Weights of a small transformer language model.
Size: 12 layers, width 224, 4 heads of 64, MLP 896 SiLU, vocabulary 676.
MLP neurons of a small language model. Each row is named by its layer, matrix (down: output weights) and neuron, and shows model dimensions 16-207. Each number is 128 + 32 x the weight over its row's rms, rounded and kept within 0 to 255. Numbers have three digits each.
After each neuron's rows, "fires before" lists the tokens most often just after its 100 highest values on Wikipedia text that the model never trained on. A number after a token or word is its count.

L7.down56:088132097069120159108137150180134146156097156071147127148109147180145121110098160188085116133045149155167116146140109133136103142133185133114167136136216160176105141107169128097153129144124137103090154145123104152141131057160129162140103118113107120124068133140154141160163112095113116100155148139149155107149148075130154176082083121174059102128151131119122090081083139152122153114062080195135138164136156126140131119128205038150122132108167149139146093104047090094125101097128112094147064117134140121124109161182136143139174098191150101141195124148152099094105099083130096103
fires before: "an" 19, " |" 12, "t" 8, "le" 7, ")" 4

L5.down387:093125140087124123165062114123125097109122109150108188098134139163138157110077139115146130148051148152163112146166170110145120145117127161117087171146169158122121137098135180130144105086121144084125094165126148087110167172134117119195187080119131150125111117123138099142156088060139174162105120151129159143163070152149178094158159085127174178116144088132167115147144171155170198131100128151156151188043038119098115206108051092132139157117112166156079116116097127133151174112150143140113080126135168174186164115144175062123135131076112124125080124124114127083072099119147145169
fires before: "\n" 20, "ed" 13, "b" 12, "pt" 4, "e" 4, " his" 4

L9.down845:095113129043178095118119143129186103214087162106145129103113100108119134080093164121148128193124094140139120104137184165176122121110136148131106154150122126124145147206124074091067149097158116111151115141146135085096102164193114139123116159083127109149098168217139145175087163155063105149045113169110179087192146088128101157120169179162191143111097130143096080132090096173125151109142172106143103137107112140042118159100150162145159137141088096139127118092102110089125108101184164118084129102114119103094154130111072127154057160126157098151115139149166106134176125110094118143
fires before: "ed" 33, "le" 13, "==" 4

L8.down243:129118112181098118175124145160119149115137150113104150120147065120077098149080027147131125156165131079109144134112102122161138165157094111105125109109143158122120108074136161109165136120126146098135169106094106110110050158166122092118140157132149168147161165120087128095178208134015208134156105110188172113156118134167102134133103093168121147107093114124193183089094137129148169165104149113108087179183117057082086184133129097135126148097118125153178076179102139110158109141137087092111178098083119119119109134147164181162141149111107117105107122202088130141122142091100171175
fires before: "en" 16, "on" 13, "r" 7, "ag" 6, "id" 5, "al" 5

L5.down257:140183121072145097114154129169127080138163109138153089147141103157112126141126188108130142171113175113099102085125152114159125136126148112208125094084123144124135144086119150135173191099163126119187176146141168106108153107175155114091134133141125118053084180087098134141132106133101111127139132087107179064110163085087136098130142114092083144118147102171184174136100101137146170038107158120062174141106091118165098170182110128144133185128162183172153126108156064156154101111136100081114110113133133143185146154124123127164108135158130114000134115074087114133104102142146112134
fires before: "\n" 28, " The" 13, " He" 12, " A" 9, " H" 5, " S" 5

L4.down673:100175112104137146086190132065091100109047084153134115074125112108151093161161124089120096085148127170102145191171172160137099161116164126130196166123073140078081070085169142116155172095181101083102082141156176131093152108117092135157067162136129099093108141098142107128086142153072153115133090077151157121103176158182087138164171173103143159136056196142130171151121137148106087158143104147120110133149128108102122147084122116079147126117040093173141115137155105133152186145117170097084153153121131123178138158111079135069133131138106104148128135109146116171135086117152163125
fires before: "\n" 16, "," 11, "hn" 9, "t" 8, "an" 6, "h" 6

L7.down330:086119178112138131079105137127151124130169143094139124115143137117136166124149110167131138178123145162132146097133076116152098116142116142162119110084072133124172099080165143179116142152076150138124154120124111113120094102111118086116150087119162147148111159067118098109173107143111107142084133081079107126138138154121058132139163106143141148147073071135124096119149151140088119125138088141159156119112149144183238000105144128158137093129121082066110139191155150109140077093125107092114162115051139143151154071174196099163188152157123181135106205075120149152169107081131137109
fires before: "am" 25, "ess" 15, "oc" 6, "ass" 4, "ign" 4, "ent" 4

L9.down566:153129161130107148129119121139143126085154103078109111136113127216111102142147124164162176132140126101142114172102101143159086135151129167192108136136126150068067110176181088120148155156098158090119135104224151117084125112141099161143040121112135155153160124099090127107124227171117150120162144146138174111107165130077105139096118107090111107080110070101158146069083079117104122098208107078126156100102134140122109103105099087161131108127160071115158191195134088082128081117110110106123099110169185125201153155146105136174152174133166141103139108166119116127150107120075068134
fires before: "r" 28, "ue" 20, "ro" 7, "y" 4, "en" 4, "pt" 4

L4.down367:143117161139164144091154096129101156124146102165177141155138169113118157067136190140120114122090104156118163165123111096110160126113092065147104090149180148160160109104116097140084120062065120156180143134133157095130079121147131167139151103161106163133123158165114172113109148104160151061108125139072148174162137087148129133093129134118177144099153106092121125079173183093122055172095137132116218169177132193123139112100144131112057127098163195125143115166087082118069093154137145085098125158088162061139140156134103168232143158147151155124152109107122127117122081119146083131
fires before: "ber" 21, "ge" 13, "ond" 7, "an" 5, "'s" 5, "p" 4

L8.down872:152163153110146161151118131191136151123129118070170169131153133118072074106091139150098156151114127098120127123159141149150115217128125138127055079102153123150096151169097159165138090135075136114113030163196087130183135162118169169123086132097129109108093163081116110129196157145126101122126148160137144131105111137101160176114097099155088092107158143151115167155109090079092077133126104085107045126180137154122146151078114133165124084127148118126168134177117194100107133211162132183116081147130129136113121177143116135206067131174158125137140060206102134138095131073140124099
fires before: "t" 26, "ut" 16, "ts" 9, "ch" 7, "le" 6, "gh" 6

L4.down631:073117157234147112074074162175085123119053128116095145125137141142052139171143118135155107149148057114111223154106133119185171119116127158147137137141058110091069179134097138134150102152081107163093158105088106100110106201145099079037113081144140139129168116175120127115142170146120136149119160146138145126133201197100081145116130101197141117127185109155116063135095136117127138136112137156179052115125141137120132089139154126123070144172164123108142108085102183105069112128152112109163095111134118120103138140101149142178180126117165102086149167089122123122111149106134086144
fires before: "ough" 16, "." 14, "am" 10, "um" 8, "ime" 6, "ed" 5

L9.down814:167141100116139150109113136154164091159125139113144117149104079155136104143182072146157145117164164101096166177147083160119117186102165135099148118156180137092113119084125096079197133104162062200133109119181140181126145125180157094149151130127145108085138148135216110079136068116134152100113106117131148100122094113133122101104139115127122125134127117021165108168129168178165084180098123133145126121090162093138109071111093104163111092073140157087139079104117123101132101188135137067119030133099105100140174130135118209121118118149124180083129105104093170107132070135133084094
fires before: "e" 29, "f" 8, "en" 7, "t" 6, "v" 6, "am" 6

L7.down785:057147106149097097113125150170146147143054134111133111087132212154099113121158086140111133102141192105133068148137101107161144138133120200163194104149091072108089089119148075181134140122151168119135212171108132167150073049081166122162165142121156142087092129126180132155087162172173128141085078058078136161101082159114091184090099131122098109132122138124175134122150205150097187105166111167133113123154128132128193042134124117124166116122134129104127130126137111100099143122141163121135128161126133130157106141107195135163154163154159112031153165079104167081070099139137114127
fires before: "ubl" 14, "is" 11, "i" 10, "ent" 7, "ess" 5, "oc" 4

L9.down291:181066148128099133138144089105099168096126164085177101144134124173173101189150157123146120152119118074166067086144111076121159173159147099166100110194123079127132100108095114093075134143093152181125167139196057133104139075108115144144107118102096122091098121134158138118164128147085117169131098131145149141152075094107123138152117155126108116105126062072170157137137130161125186189102148164168101129132194140119144136131159101143118112159146165160128114103196125195115113142124084103122154184149136148178179127113098055164073098154149173080128118140088092139127140098169095140
fires before: "le" 22, "ut" 14, "il" 6, "les" 6, "t" 6

L8.down797:116110123125114174083119119142166113121100110112107120111146117081098028135137151175097154137148161162102128136169143113082079110111134080156154083164209128097130127137129113113149118122173139162128093073085151145197122104121092125167118091106169100078127185144161158067140116127134133105133136086134084146120092120112107149132116136156053165157149208134158128153071178112126096145097162182099125163105120148081152148118104115138121112135112160199156149052155069123141057172167148098190062120106174118136082132143096142089034132143105111065139088104199141156155107108137119109
fires before: "ph" 21, "v" 14, "ad" 9, "t" 8, "f" 5

L5.down844:089132057074161195143196126157121094155160113121194121167196137124128108151149105172165116118123183101119149194134133138103165118142139161134169067126116102119126171101118126119142120106106120116110136167112129139082104088140159170178124059164165100101141087117146094070188122151104153155089174148174129137104120128156126152118114147085078092115116083119116113148159149112082182099104151164185135072121154154069165139153125150125166110086124098100091082197089107084132141140059107122065118106154209139127127088091108205145107052196096117122147143165169075119119158140137079132
fires before: "h" 24, "w" 23, "in" 12, " |" 6, ":" 5, "an" 4

L7.down653:125128181130131078069131136176190142106134139139076104101135072102181114104135156089147127121111112114131131133137135144120106168176119131081134131156053129127136183153101172168070145164093082128112179146073116142213118086130115089088063097143119149194110129082185091161213113125084163105117100155160148107168104169122157146093168124088104136146178133121159123135130135131105167171135089173145055072121180089102143115186100111202122074086103094150125127118136104133097120127136154108072082138157141116107122150142110125175132153091134164153178183165154146140132092133175123118
fires before: "ar" 17, "al" 11, "um" 11, "o" 6, "ate" 5, "am" 4

L7.down811:155143049150161059113124192120112192125145135130148107170129155112088051144136150095127124145145155149160087084100140170203114098128116148178083142141105130174163114108145173040072158143144105167143183121115070074125146152143148138158133142135076158071120160163096127143152108108080097136127144155096081133078161085131142077135084095119156142093099121164143118165123123132133160119161145116195165104203156109134102147156075175116141123178144109162152120139097117080159122115127119117066148069129102103099039137094188165121136138147103090079103136176146132172097110165128120162
fires before: "er" 16, "p" 14, "ed" 12, "e" 7, "i" 5, "m" 5

L8.down610:132121097085183086049106176117193134152100157083105112104178171115098158093116108169144099142188140118165092112216091067139141132174154143139111153134121126157132206168068113125077127095144153149148140164080132147130152150123172087144104104123124069103145098145125142124106085147137107105165069159124124185130182137126109136185165160117162096129116103103169113124122154107147080118086144131121134159104106168086152112103113117160114140081154031106124172151168139094097085145128115114122176060164143144152127117154112119138094199149134044128072121134132118143123168112116176152
fires before: "ed" 30, " of" 14, "ab" 4, " as" 4

L4.down222:122121129141127161186197173147120171091137118086158116131118154063130183173136166144123095160063139066160179114120116188112079179117153235091118154122129106156104104133072203100094165112119162164166144115118148141117125122129068159134059132168131133159123172154103128129149129144068132105135076077088101127091101092126144112107115147162122132081178131124075163129123131145148163155075141113164167178167124109131097110189126129156164120174120060076148099144102113100113097176160181142077133138133077104105121108118115152129158076062088129090166132100118121127104120114077135081
fires before: " in" 18, "er" 9, "ed" 8, "r" 8, "ch" 8, " on" 6

L7.down544:188145149118073178128120036125072158144173156029118109124131095095125124150140099117135127123177128140145117117112141078115128130118162114148141127112138150136089100166144154089168083132098120109076149134122138114146127110132115204118154121121132161189134131041128119132161135149142108156185159137116112074092207135133079045117121182197142144170143121168113141103127075131125149160129143081105152158151136154154116119149125166103110139201122069177093125121148155151093089099106132133174160119103110159135132136087135104082138111097131108091091106128192124125136138090100143106
fires before: "t" 14, "ip" 12, "k" 8, "i" 8, "ul" 5, "p" 5

L7.down540:071150149202101120144073144138162078102156097131166063087141156110105136116140189171073150108118143104108127109154161190164106112076123119165083122122110207119132122100173079085150129149139115103052133158179100121091080119122104160127102135148135146080114160136177136146199135112169181120135118204070148109158149170143151129147139129134111158092108087142111078116205131113178173121148121084146114125133169167158118132155085105171134133121220115159169125100147125149126085133118164156087138114103175097148086081190126166143122128084077129085102099137082133117107137092092165114
fires before: "ies" 16, "\n" 15, "an" 14, "==" 9, "ial" 7, "e" 6

L4.down103:100150147143146111090157129143197149139136094088107139103150066066093155143141173114179136180146041134113081087141130118184169150161122157172106062107087148187186182140152183099119191113163132127169129141120136103095182095136159146131133131156147129125095162136162139146136124135155141149175132160139083158127153094152147132048098154081094155110152127105119103087138098127113074095128138131161165129128143134127122138111072191101126133090179141184119126100106114149094147090168126057102088110124162103136105158070112160158138156112089156000100093123131126139170114181084118145
fires before: "\n" 21, "\"" 11, " He" 10, " The" 7, " It" 6

L8.down881:104186098172108113178078125152117103148142180125142175157110127068117172123067155129165078118195107124152170142053091102152140115091139099123167166151142139100074142184144151158222136102074116146093146148110116159160083145161140114162141183108156082157156156066145085112101132132140164126122154106145076127100123134200093132157161143202084212165133101133105172098072061117119179149149133159119132132138066073135153073149121139140130109092161138154127157131127118131094152148127138129139124161104123113102184118117128118063111121113120092025117077138176099161154117110143132129
fires before: "r" 17, "t" 15, "ree" 11, "is" 11, "p" 6

L7.down332:125074130128088140053098083167089046173061113112076116114152145183142055157146086086132117127094141123095064152091095154189124117157102172147138074169150130097177115152164141084181113133116148148142154153088098115143068216158138148153122122105133169165153133137087117128092145144211107123146160090118103151089159160109156111172139148091102126167088119154152137139094138154157137105143038131168102097141108105112152048125172154115157150113156124125137147098139158169088101141145106155107130101110135124175166158164137098097080174153126128100069129134186143175144200171103188142
fires before: "s" 25, " |" 16, " of" 5, " as" 4

L5.down878:122102105127132122116155146176126110147159102136113145153138106169116166133166146161161124108120143101139080184113116105100157094148116141137147075091154064143153057124133154107089117102011219119091183154135111109165104127074150159135132095130108094085093108125136127092152094123088109148184122119110165140110118148126099078102156151139160108082208130157126113194191112138151143163130141154157128162103192111111175089099151100103138106122130149078092102143177163141105122164187102130168150111103148136150102115098126110120088145147108135130071094113081138119165142120183080112
fires before: "out" 20, "le" 15, "il" 9, "an" 8, "os" 7, "et" 5

L9.down847:135158088102111203158160097143166098130098118142061094124143115185128110139173144126129146153143136111103141196137090113105131194115164128180129112140129177117146081194145099097095153091097159108150120168106148104126095148121054129180115104093126056155131115141104109169113100154167131120166108158102113139142045140131158083130083138130079126104171135162104101136164013108153109143157164101138128147106114169145078134149186165097074113125189096136151133067124072107095119123137070147132093158083150138174147095141114110087093142155199146115139111120130136081154112090094114173
fires before: " of" 17, "e" 12, "es" 10, "s" 8, " on" 5, "." 5

L5.down617:138092097114142090121159156193144090161181114158137080117156152182115103150176150150146064127080062113141138078105127120085125127147113146121180165186134155102077121168133087133164127144108142212091091121093077099112134100113148097145114091102159136185178116105148102165114163189151102143128131117101125121090124191081148135106194087131191129085105133219143095061141161130153159112142156125143151098110197082102100104111131137105071109138174063121081123166106095162161082105119074123140124127129123125151101068138110170084124132162107177060101160129102161139156124111172114159
fires before: "ond" 17, "in" 13, "v" 9, "ce" 7, "il" 6, " the" 6